Part of a small language model's weights.
Training: a variant of Adam for these matrices, 753M tokens, 5746 steps.
MLP neurons of a small language model. Each row is named by its layer, matrix (gate and up: input weights) and neuron, and shows model dimensions 32-95. Each number is 200 + 40 x the weight over its row's rms, rounded and kept within 0 to 999. A neuron's up and down rows have the sign that makes its largest values positive.
Before each neuron's rows, "fires on" lists the tokens most often at its 100 highest values on Wikipedia text that the model never trained on.

fires on: "n", "al", "e", "si", "um"
L10.gate508,143,204,194,194,230,245,177,215,211,200,256,166,214,348,251,222,258,217,244,219,150,131,161,166,108,217,154,173,194,200,206,166,213,206,170,222,206,195,217,159,198,163,207,207,264,245,215,265,210,206,231,250,161,181,247,164,260,193,145,227,249,144,231,194
L10.up508,219,153,199,166,248,179,194,186,237,120,223,178,219,235,146,214,149,206,197,188,238,239,228,196,227,172,210,252,204,275,219,110,219,173,106,182,218,268,238,217,207,132,193,173,142,166,209,249,207,261,226,41,169,227,196,188,231,219,248,199,199,217,205,196

fires on: "res", "es", "s", "iv", "e"
L11.gate497,100,202,205,174,226,175,180,263,169,204,285,194,292,243,209,193,202,229,263,211,176,139,159,99,151,264,268,136,236,160,245,207,187,156,206,198,156,179,235,180,187,203,124,234,159,186,210,266,164,237,222,201,190,196,214,194,192,173,173,170,199,246,205,175
L11.up497,171,181,245,143,191,192,123,200,196,240,166,173,222,170,192,191,217,134,191,189,230,180,187,172,249,235,272,208,112,192,242,202,216,139,196,194,181,160,98,101,175,290,205,218,192,251,270,240,165,201,202,208,245,223,237,175,176,260,208,218,180,296,175,213

fires on: "t", "j", "ch", "at", "h", "n"
L10.gate549,221,221,237,165,250,231,147,204,175,138,209,213,160,300,204,171,150,186,155,196,258,186,243,237,157,194,233,216,230,202,168,224,209,199,155,240,207,253,239,199,221,204,179,160,208,182,209,262,154,186,198,138,196,223,164,207,186,178,267,171,264,221,153,208
L10.up549,225,135,211,157,206,176,142,136,255,217,214,168,204,241,126,260,240,193,202,199,234,124,194,146,189,240,211,203,253,142,187,191,291,129,209,177,139,189,147,205,177,224,182,240,180,190,143,193,176,195,161,190,248,229,224,205,204,206,140,199,209,192,191,191

fires on: "-", "h", "f", "and", "on"
L6.gate601,185,131,201,158,236,203,169,211,208,197,163,248,163,194,253,183,213,225,249,140,172,112,253,187,195,248,146,257,236,208,254,202,191,266,185,205,182,205,252,192,255,203,280,235,109,265,177,149,209,200,166,186,217,203,165,222,146,167,221,190,266,184,243,175
L6.up601,181,194,250,150,198,214,166,245,190,229,140,284,213,218,208,192,226,233,200,137,162,253,225,139,260,311,160,262,202,229,211,166,136,186,234,212,258,106,205,207,195,198,273,250,141,204,233,182,193,196,220,173,232,246,153,153,164,160,213,191,228,197,237,179

fires on: "or ", "er", ": ", "ic", "u"
L4.gate906,134,182,152,237,212,177,152,147,224,158,216,221,150,185,234,281,140,180,155,265,209,209,207,274,214,173,218,214,212,185,115,250,119,222,190,172,226,200,212,167,281,176,247,181,146,153,151,156,260,169,129,130,191,183,174,204,181,245,214,120,237,233,190,189
L4.up906,229,167,157,166,224,189,155,167,184,182,211,237,161,207,223,201,273,164,167,242,221,156,175,140,162,192,299,249,211,160,161,191,144,225,240,186,201,204,228,194,215,274,214,227,135,205,97,147,286,270,163,149,161,156,238,173,181,192,122,261,236,154,226,229

fires on: "m", "t", "ome ", "and ", "em", "e"
L10.gate66,240,208,136,195,168,176,137,270,174,193,219,198,144,255,247,170,100,197,216,176,230,207,164,171,169,198,225,213,171,158,173,287,256,153,191,196,241,273,176,243,142,224,190,223,163,286,257,175,127,178,262,204,163,244,212,179,158,238,152,275,166,156,200,291
L10.up66,218,161,175,209,201,202,219,185,158,240,164,96,229,184,187,167,74,254,155,178,238,246,225,147,135,208,242,218,229,252,205,189,167,202,155,204,188,166,211,222,207,221,184,197,293,166,219,215,181,298,250,214,206,213,206,204,267,196,265,208,235,199,164,199

fires on: "a", "u", "ed ", "ted ", "am"
L2.gate997,168,180,195,183,189,157,192,167,176,226,218,164,180,262,216,200,196,214,131,241,198,187,215,213,153,188,245,273,223,187,101,239,154,223,203,163,169,255,254,216,151,212,188,243,179,158,179,173,158,153,141,142,271,271,166,173,153,186,221,165,169,144,230,177
L2.up997,245,259,242,216,170,248,169,231,220,209,202,180,203,200,187,159,222,188,183,212,249,207,180,228,233,244,195,80,271,192,247,264,298,106,196,166,138,167,246,181,141,236,175,231,91,167,207,252,170,194,213,258,173,214,227,195,214,197,223,224,170,271,163,182

fires on: "ic", "ti", "id", "; "
L6.gate438,128,249,224,177,252,244,136,146,124,128,222,173,228,204,270,226,179,164,187,154,154,227,217,225,230,179,240,140,186,195,206,137,182,257,203,192,247,255,262,192,229,197,200,159,189,204,170,119,229,122,224,225,260,189,203,241,168,205,207,241,112,165,148,231
L6.up438,140,206,209,148,186,245,199,169,223,189,183,148,273,182,178,253,173,204,222,87,173,234,246,177,236,168,238,183,163,167,157,174,254,220,138,226,198,179,163,156,251,163,213,175,228,184,179,161,233,199,217,190,208,202,256,243,149,266,238,203,265,256,105,128

fires on: "m ", "ic ", "tic", "ce ", "ch "
L5.gate853,176,227,189,183,200,214,124,203,262,242,179,180,217,144,204,198,152,202,85,188,166,274,232,217,206,242,185,161,195,142,209,197,215,194,239,200,136,220,232,183,179,165,199,194,167,191,180,217,178,219,174,238,185,188,248,205,147,257,214,133,140,229,164,257
L5.up853,181,148,161,101,203,235,183,145,205,203,157,172,161,126,159,283,225,189,163,168,253,213,280,262,221,250,221,204,180,231,142,177,194,192,245,209,189,224,196,212,258,166,173,124,200,270,231,148,122,178,267,202,220,153,205,208,108,156,182,227,192,187,167,193

fires on: "g", "ch", "oy", "n", "l"
L9.gate266,208,189,264,260,250,277,185,144,121,191,217,221,139,215,187,173,173,160,152,242,201,142,171,237,141,177,234,199,216,170,169,197,143,162,221,225,341,231,139,214,257,204,223,171,203,189,213,249,188,221,139,162,174,248,166,194,173,216,274,196,163,166,156,193
L9.up266,200,163,202,140,247,245,178,210,195,151,227,241,165,227,235,184,224,226,190,134,249,157,196,131,216,286,297,262,220,203,181,184,212,233,195,179,252,256,214,268,136,283,222,190,214,188,188,271,173,152,226,290,267,211,203,207,150,206,208,299,202,180,208,198

fires on: "un", "ever", "e"
L9.gate580,225,267,131,170,221,176,198,162,204,215,256,191,208,255,168,188,151,179,150,123,230,223,151,149,215,237,218,180,143,189,211,265,214,221,238,185,201,137,255,233,199,253,235,218,177,311,204,207,210,187,284,230,212,189,202,172,224,254,220,262,236,106,248,249
L9.up580,229,225,159,191,177,199,232,213,211,184,142,84,253,206,201,207,214,166,185,212,261,208,155,143,189,136,170,157,206,214,268,196,178,186,179,182,216,223,173,233,235,217,265,212,250,232,261,147,277,270,222,149,163,137,189,189,179,177,180,117,140,120,261,183

fires on: "al", "n", "o", "er", "pe"
L9.gate672,199,237,169,220,232,212,200,242,206,225,186,152,204,156,188,177,198,225,240,201,150,174,162,161,174,158,178,213,283,212,193,201,291,205,240,192,197,146,150,202,227,157,202,264,254,236,206,234,235,195,231,217,204,279,268,175,195,264,166,214,160,112,153,227
L9.up672,235,210,176,173,264,190,218,193,175,176,203,198,259,252,267,248,194,169,152,185,231,247,138,183,211,171,150,237,210,303,191,206,202,200,160,229,224,213,151,249,210,165,178,179,194,125,241,180,150,282,244,232,142,199,172,158,255,223,270,148,229,204,222,180

fires on: "en", "ev", "duc", "she ", "cre"
L4.gate94,177,218,267,210,205,161,218,201,195,222,218,159,178,170,267,143,222,220,195,194,217,219,210,219,176,142,218,179,213,180,240,163,133,174,227,212,235,185,256,198,215,272,197,189,214,128,301,282,252,196,158,210,222,236,167,220,193,207,182,204,190,178,218,240
L4.up94,222,257,234,133,183,175,136,249,174,266,227,232,141,194,168,170,200,237,225,264,225,263,259,270,246,222,216,174,282,227,198,203,151,249,176,197,214,206,171,215,229,244,167,208,183,228,212,201,180,208,200,140,140,209,247,205,177,196,127,271,290,199,221,165

fires on: "ous", "e", "or", "our"
L2.gate758,137,189,97,199,251,213,214,186,153,201,273,229,138,210,215,164,172,238,204,212,236,200,163,206,231,206,174,234,121,214,137,218,145,213,170,193,261,157,237,161,219,238,214,184,215,184,203,172,141,126,179,171,240,235,191,219,187,186,201,211,154,203,197,231
L2.up758,177,180,187,167,188,196,175,210,135,200,173,172,244,234,169,242,194,219,141,243,216,173,122,254,188,146,212,146,195,160,231,185,232,192,215,182,236,231,169,236,186,227,238,270,176,162,209,116,189,221,157,126,298,206,194,194,216,253,240,196,140,107,195,180

fires on: "in", "Eng", "ian", "un", "an", "u"
L9.gate195,179,247,171,286,215,202,190,197,159,208,264,152,240,251,253,263,179,150,186,141,233,199,202,201,118,243,185,232,199,245,277,205,230,235,190,250,195,179,172,279,240,300,249,193,183,201,254,186,193,190,314,187,228,247,185,112,159,286,255,175,206,165,214,133
L9.up195,272,202,189,220,162,226,147,166,269,185,233,167,150,215,225,260,155,120,85,200,175,197,213,180,208,197,160,181,170,172,236,165,178,235,224,201,145,155,188,230,270,144,219,247,199,187,183,151,153,210,180,177,258,222,212,208,242,269,241,150,178,224,230,222

fires on: "tr", "oc", "ec", "ou", "iv", "our"
L4.gate91,119,174,217,200,164,241,236,181,206,116,247,252,133,187,227,165,239,207,182,222,190,202,189,265,174,221,203,255,144,202,239,208,145,198,233,234,159,209,247,285,180,201,201,275,205,261,162,124,178,130,213,183,149,241,175,237,203,237,187,235,192,234,206,213
L4.up91,190,194,221,196,186,196,261,200,163,221,196,212,180,304,168,208,216,248,221,181,144,186,202,230,160,144,135,227,207,194,147,197,145,203,178,208,159,171,194,182,304,108,205,171,192,285,169,267,173,198,233,280,204,211,159,91,234,132,176,250,139,211,146,210

fires on: "et ", "ot ", "on ", "in ", "op", "over "
L4.gate406,244,169,183,231,205,200,210,233,143,184,243,159,232,178,183,190,274,201,190,193,192,175,255,225,171,177,182,178,192,200,188,155,179,156,113,177,244,271,210,189,151,263,261,224,284,231,220,276,228,160,226,160,194,254,134,179,152,230,172,228,193,211,122,228
L4.up406,181,209,200,225,248,206,192,187,172,156,87,124,161,140,167,269,186,231,180,228,194,180,131,229,225,241,208,259,195,183,185,173,198,201,235,181,250,196,248,166,260,203,170,186,212,285,179,167,205,204,243,192,191,199,176,136,202,123,196,128,292,302,273,171

fires on: "ti", "b", "ic", "id", "al"
L10.gate669,164,187,131,196,237,293,165,197,172,184,238,246,221,207,182,161,186,223,182,176,249,194,186,230,171,158,229,168,197,182,204,152,261,271,199,219,231,238,250,155,234,182,198,161,174,123,212,196,163,220,233,199,199,226,245,174,156,161,148,228,155,97,120,217
L10.up669,150,212,220,191,197,275,144,233,236,219,203,198,179,206,201,175,163,230,197,193,214,116,217,242,176,214,172,186,118,204,192,250,170,247,222,202,137,199,160,174,268,122,231,221,227,235,248,157,165,200,239,197,242,235,251,214,178,161,194,214,165,183,181,143

fires on: "of ", "man", "ain", "coun", "Coun", "| "
L6.gate553,204,189,186,250,202,229,190,201,215,227,255,201,184,149,246,184,193,217,192,166,157,198,250,183,237,188,213,158,195,250,250,202,242,237,175,227,210,164,254,161,192,187,250,214,173,239,250,226,204,161,127,184,224,218,163,132,254,251,145,206,219,220,122,222
L6.up553,271,180,268,162,216,203,211,246,144,190,164,248,228,175,239,200,181,172,281,213,252,221,143,272,159,136,260,177,202,258,183,203,222,198,251,241,240,224,265,307,180,228,175,211,188,199,302,188,243,196,221,223,276,226,215,190,235,193,176,271,203,173,181,137

fires on: "as", "th", "ad", "j", "ath", "g"
L5.gate266,178,255,243,243,206,269,186,207,208,248,195,290,179,190,176,199,192,166,195,236,200,158,276,249,183,193,188,237,267,144,213,189,219,243,160,220,207,173,164,213,192,225,185,184,216,152,238,177,212,191,185,178,216,266,193,171,125,145,245,193,209,214,234,154
L5.up266,172,181,237,205,183,206,218,150,263,228,170,254,232,241,198,160,180,249,193,228,162,180,173,157,177,176,148,193,153,194,224,151,238,299,151,241,161,227,151,304,206,211,215,273,166,209,222,217,220,208,192,178,178,200,224,211,185,128,283,215,214,300,195,179

fires on: "en", "-", "er", "or "
L6.gate692,141,192,169,196,262,220,223,134,263,217,193,243,173,171,207,244,223,128,169,207,200,204,245,231,127,266,230,204,179,248,224,250,194,228,162,180,189,223,187,149,268,243,237,219,225,209,188,168,250,197,210,229,192,195,133,200,170,229,200,187,224,227,127,176
L6.up692,230,177,223,229,173,204,210,170,200,242,227,224,154,222,196,190,167,290,113,205,189,161,169,165,208,159,147,232,226,183,253,189,222,255,181,211,215,225,156,173,193,278,216,161,175,236,131,162,199,320,185,191,192,166,198,175,200,230,252,162,165,245,234,264